Part of a small language model's weights.
Size: width 512, 4 heads of 128, MLP 1344 SwiGLU, 42.9M parameters.
Architecture: RMSNorm before each block, rotary positions, untied embeddings, capped logits.
Training: a variant of Muon for these matrices, 756M tokens, 5771 steps.
MLP neurons of a small language model. Each row is named by its layer, matrix (down: output weights) and neuron, and shows model dimensions 32-95. Each number is 50 + 10 x the weight over its row's rms, rounded and kept within 0 to 99. A neuron's up and down rows have the sign that makes its largest values positive.
After each neuron's rows, "fires before" lists the tokens most often just after its 100 highest values on Wikipedia text that the model never trained on. A number after a token or word is its count.

L2.down15:39 40 46 64 58 41 44 50 58 42 57 47 55 52 40 41 42 44 43 57 48 40 60 59 26 56 66 34 48 52 61 56 66 52 57 50 45 57 51 31 55 54 53 52 55 47 57 43 71 53 36 40 55 53 60 41 45 53 45 45 60 47 56 56
fires before: "\n" 22, "\n\n" 16, "that " 11, "the " 9, "ind" 6

L4.down364:34 48 68 52 51 70 61 55 43 62 54 52 50 27 35 70 58 42 55 63 45 46 53 55 65 49 68 63 46 49 44 45 54 34 68 45 55 48 67 59 42 63 47 48 57 35 57 46 48 65 29 41 59 50 44 42 48 35 66 56 58 33 38 53
fires before: "| " 29, "S" 10, "(" 6, "in " 5

L7.down1266:53 29 54 58 59 49 63 62 63 57 72 45 49 39 50 34 39 47 60 42 61 61 53 60 49 59 37 45 55 61 80 72 52 38 49 47 50 53 55 45 50 49 46 43 69 43 33 52 57 36 56 38 48 52 35 65 50 44 50 63 54 48 71 70
fires before: "\n\n" 33, "\n" 15, "I " 5, "\"" 4

L4.down189:60 52 35 60 61 60 43 37 54 27 47 40 44 34 43 81 15 51 66 58 54 55 42 62 46 48 50 57 63 44 43 45 50 53 35 44 57 59 63 57 50 53 55 57 50 56 68 47 47 37 34 60 53 56 40 43 55 47 55 50 43 60 53 50
fires before: "| " 45, "The " 8, "- " 6

L4.down520:55 67 53 54 59 40 25 54 54 49 53 57 44 50 67 62 57 59 51 54 46 52 61 63 56 46 52 44 47 55 46 51 46 42 39 69 50 47 42 47 49 52 43 69 60 38 49 46 45 53 51 46 41 38 44 37 49 45 43 40 55 45 50 55
fires before: "by " 31, "to " 12, "in " 7, "with " 5, "for " 4, "and " 4

L2.down478:52 41 49 52 52 72 42 58 48 58 59 44 45 39 37 51 37 49 50 54 65 53 55 61 64 52 58 27 66 53 68 40 53 52 53 53 38 45 55 55 46 65 65 53 53 68 72 55 51 79 65 56 59 50 55 47 49 64 53 48 48 57 32 48
fires before: "==" 20, "The " 11, "== " 10, "===" 9, "= " 6, "In " 6

L2.down1101:31 51 49 63 38 52 56 38 43 48 54 33 47 49 63 50 65 49 40 46 46 54 45 55 58 57 30 51 52 46 60 48 42 44 49 66 52 48 45 57 50 47 52 46 52 54 51 40 33 51 60 54 37 53 54 59 60 41 50 49 69 56 57 57
fires before: "===" 12, "==" 9, "=== " 9, "== " 7, "The " 7, "= " 6

L4.down165:40 50 50 50 54 50 41 51 72 63 49 51 51 46 57 56 52 49 71 31 55 47 55 52 45 61 41 39 62 61 54 52 71 49 59 44 54 65 58 30 61 60 43 47 41 54 53 46 54 39 66 66 44 47 45 49 59 64 52 44 57 45 34 37
fires before: ": " 17, ", " 16, "==" 13, ". " 13, "===" 7

L4.down834:36 52 54 53 50 56 62 52 60 45 50 50 53 38 40 40 46 60 22 50 47 65 61 39 28 47 44 48 53 50 61 43 47 42 39 61 53 39 79 49 56 38 53 46 65 66 38 52 44 63 58 60 53 50 61 54 60 56 44 55 46 46 27 82
fires before: "s " 58

L3.down1150:39 62 53 39 46 47 52 54 36 41 46 47 45 37 64 61 62 61 48 37 55 39 45 33 44 57 45 58 50 60 38 58 50 29 61 52 51 45 43 48 58 35 30 49 48 53 60 58 41 59 63 42 55 51 40 49 70 33 56 50 60 36 38 58
fires before: "\n\n" 26, "\n" 21, "- " 9, "ist" 5, "| " 4

L3.down473:50 58 52 56 25 76 43 50 35 39 50 48 49 57 52 48 63 31 52 37 39 39 37 53 26 55 36 45 36 48 43 59 48 61 55 48 46 41 55 41 38 61 52 47 36 51 40 61 45 40 53 47 48 37 28 44 74 26 70 40 45 65 54 57
fires before: "| " 55, "- " 27

L7.down391:57 66 50 46 43 40 60 43 54 44 40 48 56 28 47 55 47 58 36 51 54 52 59 47 53 57 53 36 54 59 64 53 66 48 54 42 48 42 35 27 46 44 51 44 48 63 47 37 44 53 65 42 55 47 44 54 37 56 51 45 48 48 44 57
fires before: "\n" 17, "% " 11, "\n\n" 9, "|" 9, "| " 6, "= " 5

L4.down438:44 61 59 50 52 48 39 69 55 56 48 52 60 45 44 62 68 52 63 34 37 55 45 45 44 55 61 51 59 34 46 38 32 59 55 53 44 51 60 34 50 47 46 35 41 64 64 39 50 77 55 52 33 45 57 50 70 57 66 52 49 48 55 47
fires before: "+" 23, "0 " 16, "2 " 10, "1 " 5

L2.down1339:47 46 40 52 56 62 52 41 60 45 55 66 41 51 40 52 50 58 69 49 56 45 38 64 39 42 53 66 59 46 52 44 58 42 52 45 39 44 51 55 48 39 54 57 44 29 50 46 64 67 46 50 49 45 46 32 46 45 44 52 61 48 51 56
fires before: "\n" 68, "\n\n" 32

L7.down1280:43 62 34 38 64 68 49 65 47 33 49 56 36 54 65 45 53 45 64 61 51 62 42 48 45 36 57 59 40 64 44 64 54 67 57 53 39 46 48 60 47 46 46 39 63 58 44 47 61 46 44 39 36 39 50 54 51 57 51 38 60 39 45 55
fires before: "- " 40, ". " 10, "2" 5, "3" 4, "." 4

L4.down1244:52 65 63 42 55 54 49 69 50 51 42 56 55 67 63 64 60 41 55 53 52 55 47 56 55 47 56 42 51 56 39 43 69 67 69 61 47 54 42 56 67 50 47 53 46 33 45 40 58 52 37 58 51 64 53 55 52 56 39 60 42 54 44 61
fires before: "- " 63

L4.down312:47 42 59 67 55 50 36 53 46 55 68 48 55 32 49 59 50 30 49 61 43 48 44 38 55 58 40 44 57 52 49 54 49 38 56 42 38 56 66 43 53 42 46 19 60 57 60 29 42 45 47 54 50 31 60 41 48 36 50 57 43 58 40 65
fires before: "| " 36, "(" 12, "and " 8, "J" 4

L2.down579:28 43 51 73 49 47 71 44 43 36 51 62 63 54 61 46 52 45 63 44 52 59 43 65 44 55 40 47 36 59 66 65 40 43 53 21 43 45 62 54 65 39 54 59 45 65 53 60 43 55 48 56 49 51 45 33 61 34 55 48 37 55 53 51
fires before: "| " 82

L7.down1027:51 45 56 43 62 65 46 47 58 56 55 44 24 54 31 56 57 46 46 43 59 54 43 50 61 59 49 44 50 63 40 57 45 44 42 57 61 54 49 42 51 60 56 34 40 34 38 69 58 34 43 34 55 55 35 62 59 50 49 49 62 62 59 58
fires before: ", " 18, "198" 12, "." 9, "–" 9, ". " 7, "199" 5

L2.down179:53 65 65 51 50 55 57 41 48 50 38 44 57 50 41 69 37 41 58 32 41 60 51 62 39 55 62 50 47 45 54 63 57 48 59 35 43 48 37 61 55 49 48 51 56 43 68 56 55 51 50 46 63 59 43 54 52 62 57 61 43 40 45 43
fires before: ", " 25, "." 22, ". " 18, "–" 8, "\n" 4

L7.down1153:44 60 55 28 77 36 26 43 58 60 57 51 44 31 46 45 61 59 46 57 48 49 61 59 63 61 38 60 23 49 58 51 55 56 65 56 56 35 51 39 59 63 66 36 43 40 48 49 51 44 59 43 47 53 55 46 38 54 35 49 74 51 55 40
fires before: "of " 38, "and " 10, "in " 5, ", " 5

L2.down1276:53 28 49 49 49 41 62 43 58 45 35 48 63 61 54 27 57 38 54 43 46 25 40 42 47 40 52 49 49 67 62 56 46 66 46 47 53 63 59 54 46 52 49 49 53 44 50 46 43 70 65 36 53 47 52 53 43 57 53 66 54 43 50 57
fires before: "\n" 57, "scale " 4

L7.down553:64 41 54 32 48 62 33 57 46 38 68 55 27 43 49 63 43 58 40 42 42 51 65 57 54 55 47 57 50 42 55 53 60 35 49 50 69 53 44 54 53 53 62 52 38 61 62 44 51 57 56 53 51 55 42 57 52 74 51 43 41 44 50 34
fires before: ", " 24, "'" 23, ". " 15, "\n\n" 6, "-" 5

L2.down1111:49 66 55 58 60 59 39 42 35 37 49 50 48 63 49 58 40 40 38 31 58 63 48 47 37 37 75 55 65 43 53 46 50 56 62 62 76 49 58 39 59 49 50 46 47 64 51 57 54 59 50 57 52 43 44 42 34 45 40 60 64 57 46 44
fires before: "s " 60, "N" 4

L2.down1244:55 59 62 43 46 61 36 45 61 30 37 53 61 44 51 73 45 55 37 40 55 62 53 53 39 41 54 35 64 66 53 37 47 45 58 58 43 39 42 54 56 60 36 44 38 50 59 50 50 55 43 47 61 55 48 47 47 61 64 40 36 44 57 30
fires before: ", " 26, ". " 14, "\n" 6, "'" 5, "ş" 5

L4.down993:45 49 57 71 60 38 32 51 37 54 25 41 34 50 51 65 60 54 57 53 41 68 40 57 48 66 59 62 49 47 57 46 47 51 80 57 65 69 56 44 56 64 42 50 44 60 69 37 63 53 38 52 50 33 44 61 47 51 70 44 36 58 56 44
fires before: "1 " 22, "3 " 11, "2 " 11, "0 " 9, "2" 5, "| " 5

L4.down76:51 50 35 55 38 42 60 46 36 62 36 44 50 60 54 40 52 63 44 44 57 51 51 55 65 50 58 46 44 61 64 44 52 55 57 55 27 44 57 66 41 45 68 52 44 45 43 28 53 55 39 33 61 60 59 56 47 47 47 51 51 58 79 52
fires before: "- " 16, "==" 14, "The " 9, "In " 7, "== " 6, "| " 6

L4.down1180:74 57 54 50 46 50 62 45 50 58 45 46 45 46 47 50 64 33 55 69 61 78 64 40 48 52 38 60 29 34 41 62 35 54 33 44 44 42 58 54 67 41 42 47 48 57 37 29 27 60 59 56 61 47 53 62 58 63 65 43 45 30 56 67
fires before: ", " 34, ". " 12, "." 11

L7.down656:47 59 54 65 60 52 52 42 45 69 46 49 56 35 61 27 65 62 54 35 45 50 56 35 37 66 46 67 48 54 66 49 46 61 50 49 37 61 49 59 61 59 43 61 67 46 35 52 41 39 51 49 52 50 49 47 44 66 64 57 43 37 46 55
fires before: ", " 59, "\n" 11, "as " 11, ". " 8, "." 4

L2.down1126:50 66 59 58 26 40 46 32 49 36 47 42 50 54 40 54 65 44 65 41 62 41 50 47 47 51 48 49 67 44 55 50 49 47 46 36 40 54 48 60 60 38 58 56 61 61 52 38 39 55 58 60 56 43 63 63 53 54 47 54 35 50 33 50
fires before: ", " 45, ". " 21, "." 11, "\n" 4

L3.down1343:57 50 46 47 42 65 28 45 66 48 36 37 33 42 70 61 57 73 48 38 44 51 54 53 49 58 47 44 34 66 40 72 65 51 66 59 45 68 55 55 47 68 64 38 47 77 48 71 47 42 51 45 65 45 33 45 48 70 59 54 44 46 42 51
fires before: ", " 37, ". " 9, "\n" 7, "'" 5, "ing" 5

L7.down363:54 41 51 53 61 44 52 42 52 66 31 43 65 50 43 45 44 31 50 39 61 47 49 32 56 41 48 48 31 55 58 52 53 43 44 54 49 56 40 52 33 46 41 43 55 64 53 49 53 56 53 52 37 48 52 37 38 63 21 54 65 33 44 62
fires before: "s " 25, "\n\n" 16, "\n" 14, ")" 7, "). " 5

L7.down857:50 59 55 44 57 29 45 45 42 54 69 34 49 56 48 58 65 58 44 62 39 46 56 48 53 28 37 54 51 33 59 34 62 65 47 43 51 50 49 54 43 56 49 64 66 55 69 47 35 49 50 54 42 53 39 51 47 47 56 51 54 55 65 39
fires before: "| " 31, "–" 15, "0 " 9, "|" 4, "-" 4

L7.down579:45 56 59 60 54 48 46 55 56 51 45 49 61 53 60 56 49 50 59 67 51 49 50 62 57 58 49 70 42 40 61 63 67 47 39 41 58 49 58 49 57 51 56 53 52 68 30 49 40 34 51 58 54 50 45 60 60 47 44 32 31 71 51 54
fires before: "of " 27, "in " 8, "from " 6, "at " 5, "degree " 4, "and " 4

L2.down186:61 47 42 44 59 48 51 28 47 54 47 55 77 47 60 36 57 50 47 45 38 45 45 45 40 60 57 60 45 50 71 54 36 58 50 58 42 64 60 40 46 20 46 58 42 65 47 36 42 64 58 46 65 45 55 61 55 46 51 47 62 55 74 49
fires before: "- " 73, "| " 6

L7.down1195:40 52 44 50 68 57 59 28 33 46 57 41 56 58 49 56 53 55 28 71 25 43 53 45 51 63 27 49 53 43 52 48 65 58 35 52 52 54 55 66 44 49 57 39 41 33 50 49 59 60 45 27 38 60 45 49 33 52 52 50 39 37 58 45
fires before: "\n" 33, "| " 16, "; " 15, "|" 7, "|---|---|---|---" 6, "— " 5

L7.down657:44 49 54 35 63 37 42 63 48 55 40 39 64 54 48 41 49 45 45 65 39 34 46 43 53 33 60 43 77 55 51 32 46 49 43 52 65 45 47 37 42 47 44 48 58 32 45 61 58 42 54 45 48 38 53 38 40 44 30 66 44 64 38 61
fires before: "of " 42, "on " 4, "to " 4

L2.down1124:47 34 71 62 44 46 41 50 43 34 52 55 66 45 58 54 50 65 42 31 51 51 48 42 44 57 43 49 38 67 45 51 55 43 57 43 52 45 53 49 55 56 53 44 57 75 62 60 57 50 46 48 65 32 53 33 48 24 51 59 52 59 60 63
fires before: "| " 46, "|" 5

L7.down511:40 52 56 47 45 57 58 65 26 43 40 44 54 50 49 42 47 57 44 44 56 44 25 47 51 63 50 41 44 61 38 51 60 40 60 53 59 47 46 41 57 71 47 62 56 62 52 65 53 75 52 46 72 48 19 47 33 50 39 74 46 64 43 54
fires before: ", " 25, "\" " 10, ". " 8, "): " 7, "\n" 7, "'" 6

L7.down1301:52 44 73 57 57 70 40 54 53 44 23 53 49 64 34 38 45 60 40 55 48 42 56 43 57 58 58 47 58 51 49 61 54 58 68 50 63 62 45 54 58 37 49 50 58 50 36 67 49 48 52 41 61 52 47 43 44 55 59 47 56 64 66 57
fires before: "\n\n" 65, "\n" 9

L2.down753:37 51 55 55 45 53 65 52 66 47 63 50 69 35 39 41 41 32 22 52 50 55 56 60 58 47 50 56 45 58 53 48 51 63 61 49 14 62 52 53 47 37 57 33 49 47 44 62 34 57 62 56 59 45 48 54 49 67 59 66 50 54 53 59
fires before: "\n" 28, "\n\n" 25, ", " 9, "." 8, ". " 6

L4.down628:59 28 60 36 51 42 37 47 60 45 46 67 47 44 50 29 69 55 50 43 51 50 47 50 42 21 60 59 35 45 29 56 56 40 59 44 50 56 56 39 45 62 58 55 52 52 46 46 52 58 62 43 59 50 51 53 39 47 50 45 27 43 47 47
fires before: "to " 23, "as " 13, "by " 10, "the " 5, "on " 5

L7.down861:50 54 43 49 47 36 60 41 42 44 48 51 51 38 35 61 42 45 60 55 61 50 47 38 56 64 54 54 59 55 36 39 45 42 55 62 62 46 50 38 47 52 64 61 32 49 41 59 58 59 58 42 43 49 42 54 46 45 43 46 41 56 33 28
fires before: "| " 51, "ed " 4

L7.down827:54 47 59 37 43 51 41 61 58 55 44 51 57 41 46 31 54 48 38 44 50 63 55 64 49 69 37 69 49 36 44 52 60 42 67 54 52 56 37 42 49 55 49 41 73 42 53 42 66 36 51 59 58 53 46 37 45 54 51 46 57 38 53 42
fires before: ", " 34, ". " 14, "'" 10

L7.down334:49 49 41 46 36 62 38 39 63 36 40 61 60 47 59 50 60 61 56 33 56 55 40 42 53 46 61 41 42 46 35 43 52 47 66 43 49 47 34 42 39 47 46 54 41 56 45 48 57 59 52 51 55 40 35 52 70 40 56 54 56 47 51 57
fires before: ", " 29, ": " 11, ". " 10, "\n" 6, "; " 5, ")" 4

L4.down806:65 51 73 70 64 53 49 43 47 53 42 49 55 54 39 52 53 42 57 49 67 44 51 52 62 61 75 55 44 54 57 44 51 69 52 40 52 53 29 54 60 39 50 57 65 37 49 53 58 41 50 57 43 56 34 48 33 62 48 46 64 52 56 42
fires before: ", " 24, ". " 15, "." 8, ") " 5, "==" 4

L4.down962:43 53 56 58 38 58 47 45 47 63 44 50 58 60 48 63 55 43 48 32 43 46 42 50 55 60 53 43 57 55 42 63 49 57 33 55 56 32 46 77 47 37 61 44 66 45 52 43 37 43 36 59 33 46 43 51 70 29 63 55 58 48 60 31
fires before: "| " 57, "The " 7, "In " 5

L7.down386:50 51 52 57 29 68 57 48 41 27 46 64 58 20 39 61 50 67 50 30 74 34 47 57 52 48 65 58 51 35 66 47 58 41 51 52 57 42 42 28 38 57 48 58 58 62 44 47 47 45 42 59 50 40 46 68 53 51 40 53 55 61 47 59
fires before: ", " 25, "'" 24, ". " 14

L4.down928:32 32 56 49 50 54 55 57 62 39 50 55 50 54 43 49 56 43 71 68 38 46 58 48 36 44 46 49 51 50 32 58 51 33 47 53 57 51 53 51 45 40 34 60 41 42 58 62 69 73 50 46 35 54 53 47 52 38 63 45 46 47 39 38
fires before: "\n" 81, "\n\n" 5

L3.down1043:47 34 56 59 48 55 36 43 54 58 30 54 60 49 36 44 34 47 47 58 34 55 56 53 61 51 66 34 56 49 30 64 57 60 49 49 41 39 58 53 80 49 34 65 45 48 47 55 59 44 62 50 51 69 45 53 69 48 47 45 55 54 46 66
fires before: "\n\n" 60, "\n" 21, "\n  " 4

L3.down715:35 54 44 50 57 38 52 46 53 58 41 43 51 28 44 47 55 43 37 47 43 48 58 41 48 53 61 57 41 40 55 36 42 57 74 42 44 38 42 51 57 42 54 50 50 37 58 51 50 65 56 50 58 67 80 61 40 34 51 70 60 40 49 39
fires before: "| " 38, "– " 7, "S" 7

L2.down86:61 45 61 47 63 52 58 46 45 57 42 66 48 56 52 44 46 55 54 31 66 58 34 57 59 56 43 38 45 56 48 38 41 40 51 51 39 53 51 54 53 30 48 60 72 63 56 39 43 57 53 48 57 50 69 57 50 42 50 39 60 46 57 37
fires before: "| " 43, "." 15, "1 " 4, "–" 4

L7.down810:46 52 38 50 45 60 61 60 44 67 44 42 40 62 51 57 46 54 50 41 57 62 51 51 49 48 35 48 47 52 64 46 44 49 38 66 45 55 43 62 57 46 34 60 29 42 52 61 37 65 57 61 56 61 48 42 41 57 62 55 50 57 60 49
fires before: "| " 52, ". " 28, "; " 14

L2.down816:49 40 54 50 35 57 55 60 53 34 56 59 50 51 60 52 45 57 55 43 51 43 39 39 45 51 50 49 59 58 42 50 51 51 55 46 70 55 30 61 41 50 51 46 51 47 34 41 62 40 43 49 40 51 37 59 55 34 55 48 61 57 45 74
fires before: "| " 55, "- " 27

L2.down1235:38 46 64 42 48 57 47 47 48 39 62 28 50 46 65 56 46 56 50 33 38 45 28 52 49 46 41 47 47 66 55 56 40 58 52 46 39 32 56 68 60 50 46 41 25 48 45 49 42 73 41 42 53 39 59 46 42 53 55 33 61 42 40 54
fires before: "==" 23, "The " 16, "In " 10, "== " 6, "\n\n" 6, "=== " 4

L7.down203:39 36 42 63 50 65 50 49 36 52 55 36 50 66 34 65 61 59 50 58 55 58 36 33 60 45 49 43 51 47 50 59 40 57 43 35 35 55 45 59 43 50 54 42 44 66 53 68 45 42 54 56 37 54 55 49 25 52 49 61 38 50 50 41
fires before: "| " 49, ". " 16, ": " 10, "–" 5

L4.down218:36 41 56 38 55 59 47 43 53 28 57 53 57 65 62 51 52 50 39 52 47 39 60 42 50 45 72 53 56 49 49 60 39 29 70 61 65 65 50 54 65 65 47 56 46 51 56 65 56 45 65 51 43 43 39 58 57 43 54 49 53 48 57 26
fires before: "\n" 57, "\n\n" 36

L7.down220:54 38 41 65 56 36 45 50 55 44 68 51 61 59 50 69 43 63 59 55 50 42 56 53 52 44 46 53 52 51 61 41 50 50 48 71 43 40 63 75 60 48 52 35 44 47 48 41 63 59 48 47 44 48 66 43 54 56 39 48 35 42 51 71
fires before: "\n" 61, "|" 30

L3.down234:54 64 75 59 42 50 52 54 34 39 40 61 54 58 43 53 49 36 49 43 56 57 47 50 49 46 58 52 51 66 37 40 61 47 49 50 74 55 59 33 31 58 33 54 64 68 36 50 41 54 55 43 53 33 49 50 65 43 49 53 41 46 39 63
fires before: "| " 55, "- " 27

L7.down348:49 58 55 48 63 37 36 54 48 52 56 68 54 52 50 48 42 44 56 45 63 54 50 55 45 43 49 46 29 44 53 65 64 44 18 64 52 60 45 67 72 62 61 54 39 60 48 58 48 54 48 42 56 50 59 58 35 52 62 65 38 69 44 43
fires before: "by " 46, "in " 5

L7.down140:47 40 54 50 53 59 61 54 45 50 44 51 60 50 35 50 53 56 76 49 43 48 57 37 60 43 46 34 58 46 65 42 51 35 56 57 46 45 41 31 45 54 38 64 58 48 53 53 61 67 46 55 56 54 55 46 55 51 49 42 53 30 60 60
fires before: ", " 42, ") " 8, ". " 7, "\n" 6, "." 5, "'" 5

L7.down65:36 37 36 58 56 46 27 46 52 55 64 37 47 54 69 76 44 48 51 47 46 58 58 40 61 38 41 43 59 65 62 58 65 63 40 63 26 48 55 66 62 60 52 47 60 40 41 37 48 52 65 66 42 57 59 35 43 42 59 36 53 59 55 50
fires before: "| " 47, ". " 20, ": " 8, ")" 5, "|" 5

L7.down1287:45 47 55 63 39 33 45 56 44 59 51 47 44 41 49 50 38 55 59 61 38 35 51 61 48 51 50 52 45 44 58 54 76 48 62 62 42 52 57 43 61 33 48 51 41 39 37 65 44 45 47 42 44 33 53 44 35 58 35 56 59 57 50 61
fires before: "of " 34, "(" 6, "in " 5, "for " 5, "and " 5, "|" 4

L3.down2:52 69 49 43 52 43 53 52 49 53 45 64 45 54 41 48 61 44 56 39 51 62 62 39 45 47 45 47 55 52 37 50 37 33 42 45 53 52 56 38 59 63 28 42 57 48 48 56 24 41 47 27 52 47 46 66 54 69 41 47 43 38 49 59
fires before: ", " 36, ". " 23, "." 15, "; " 5, ": " 4

L2.down27:54 59 54 53 46 57 42 70 50 52 48 59 54 61 29 62 40 47 55 37 60 60 54 77 50 62 49 49 49 50 45 35 48 76 40 49 46 45 44 56 74 56 70 49 64 51 50 48 32 54 53 50 67 30 38 38 37 41 53 56 48 45 55 47
fires before: "200" 19, "==" 16, "The " 9, "== " 5, "In " 4, "201" 4

L2.down757:63 49 49 51 51 40 66 47 49 49 58 33 50 41 57 45 44 67 52 48 67 36 62 34 40 45 44 46 63 54 44 64 45 50 52 43 41 70 34 44 49 51 37 60 57 55 58 49 57 33 67 55 60 60 43 42 51 61 38 57 54 34 48 55
fires before: ", " 35, ") " 13, ". " 12, "." 9

L4.down1335:38 67 37 42 57 54 60 63 78 51 54 66 40 39 55 50 41 66 55 47 47 52 38 54 22 46 60 30 56 45 66 44 65 41 59 43 65 55 42 64 40 47 40 44 68 64 53 60 49 48 36 33 51 64 65 50 53 58 36 52 46 53 57 66
fires before: "s " 50, "in " 4

L4.down203:53 59 38 52 35 58 35 46 51 42 51 20 47 56 62 60 64 53 53 51 57 62 43 40 31 33 32 42 56 48 56 31 49 57 52 78 56 59 52 42 62 43 66 41 61 58 41 38 59 60 45 50 44 51 63 51 53 63 52 56 61 53 43 59
fires before: ", " 20, "==" 11, ". " 8, "." 8, "===" 7, ") " 4

L2.down851:54 39 50 37 52 52 42 61 42 50 44 56 49 47 60 47 50 55 50 42 28 28 51 48 50 54 45 36 62 55 59 48 35 48 66 49 51 51 57 45 58 43 44 48 36 40 68 54 48 65 45 38 60 40 50 66 45 57 60 57 51 37 49 63
fires before: "==" 19, "\n" 15, "\n\n" 8, "===" 6, "== " 6

L2.down761:56 55 43 59 60 46 49 45 44 47 43 45 57 44 47 51 57 48 61 44 43 61 54 52 45 59 69 37 44 33 46 47 72 47 62 56 51 45 59 49 35 47 27 59 60 23 44 46 60 57 54 30 48 49 54 54 50 50 53 42 70 47 48 58
fires before: "\n" 66, "\n\n" 34

L7.down568:51 46 54 41 63 39 44 63 66 65 53 37 49 38 45 51 49 45 46 43 49 44 56 59 45 49 49 58 60 56 53 43 51 62 41 67 57 54 46 47 51 22 42 59 56 68 41 60 44 59 53 43 58 76 51 56 24 50 31 58 42 37 26 59
fires before: "who " 11, "and " 10, "in " 9, "a " 8, "which " 8, "an " 4

L7.down1251:49 58 62 29 73 41 28 54 42 42 37 44 43 49 55 40 41 63 59 55 71 49 36 53 53 52 60 59 40 43 38 54 57 38 38 57 52 42 53 42 48 56 52 60 62 58 42 55 48 40 60 45 55 43 57 60 58 53 53 57 49 43 55 51
fires before: "," 26, "| " 26, "." 13, "0 " 4

L2.down983:48 50 52 32 49 60 54 54 73 57 64 46 74 48 47 47 50 42 61 72 58 52 51 59 54 43 50 54 69 54 41 46 68 70 59 48 53 38 45 56 42 39 45 45 59 55 52 54 54 56 42 47 39 47 59 53 49 50 46 48 61 57 31 64
fires before: "\n\n" 40, "\n" 39

L2.down819:42 43 56 50 45 64 55 49 41 50 49 48 58 49 30 49 40 56 56 68 34 50 47 58 37 37 62 45 46 60 45 56 54 41 60 73 67 66 46 46 58 45 43 46 60 50 43 49 42 50 75 54 41 39 41 61 32 51 51 58 56 40 66 34
fires before: ", " 16, ". " 13, "." 11, "ature " 6, "at" 5

L7.down1117:49 51 44 29 32 54 47 43 46 59 43 49 55 56 50 49 58 57 25 65 48 33 39 56 62 64 47 54 64 48 55 61 45 39 45 64 38 51 58 28 42 43 62 42 58 43 38 41 41 45 46 37 50 54 45 40 36 36 46 56 37 51 48 30
fires before: "the " 21, "that " 20, "it " 6, "on " 5

L3.down288:60 59 52 39 49 68 49 44 53 68 45 45 54 63 58 53 60 46 41 66 43 41 58 47 52 48 55 63 18 51 30 55 54 34 44 65 58 39 56 47 41 45 36 47 33 47 60 18 42 51 52 51 64 59 53 71 40 64 48 50 33 39 55 52
fires before: ". " 30, "s" 6, "el " 5, "; " 5, "ors " 5, "ota " 4

L2.down463:40 43 65 39 58 47 53 45 38 38 59 35 43 58 48 30 36 59 48 38 49 32 54 60 53 39 29 43 47 65 49 50 57 55 56 28 72 50 44 52 61 33 46 46 50 55 63 37 49 52 45 53 35 59 61 40 60 51 54 45 64 45 39 50
fires before: "| " 61, "." 6

L4.down1004:52 53 59 47 40 55 46 48 55 38 36 45 55 54 46 55 43 47 51 47 56 50 44 49 47 57 57 49 51 72 49 50 50 56 56 39 56 56 34 37 53 58 46 38 51 40 49 43 53 37 52 49 45 53 44 52 45 60 51 52 46 48 50 59
fires before: "| " 54, "- " 17, "He " 4

L7.down1105:45 48 54 58 66 62 60 44 57 40 27 64 55 52 46 50 49 74 49 46 47 36 45 49 23 53 43 67 45 50 59 64 59 57 69 51 55 45 37 53 61 44 60 46 45 42 45 42 65 56 65 45 38 59 52 40 34 59 51 60 56 62 62 53
fires before: "'" 22, ", " 18, ". " 13, "\n" 8, "." 5

L2.down472:45 50 56 47 46 70 61 47 58 35 50 55 44 54 57 65 35 48 70 51 61 65 44 62 51 64 56 46 49 38 42 37 54 36 70 54 35 49 44 41 43 48 36 49 48 29 60 48 53 56 47 42 57 39 52 52 61 30 53 41 60 41 36 49
fires before: "==" 15, "The " 10, "===" 9, "== " 8, "- " 8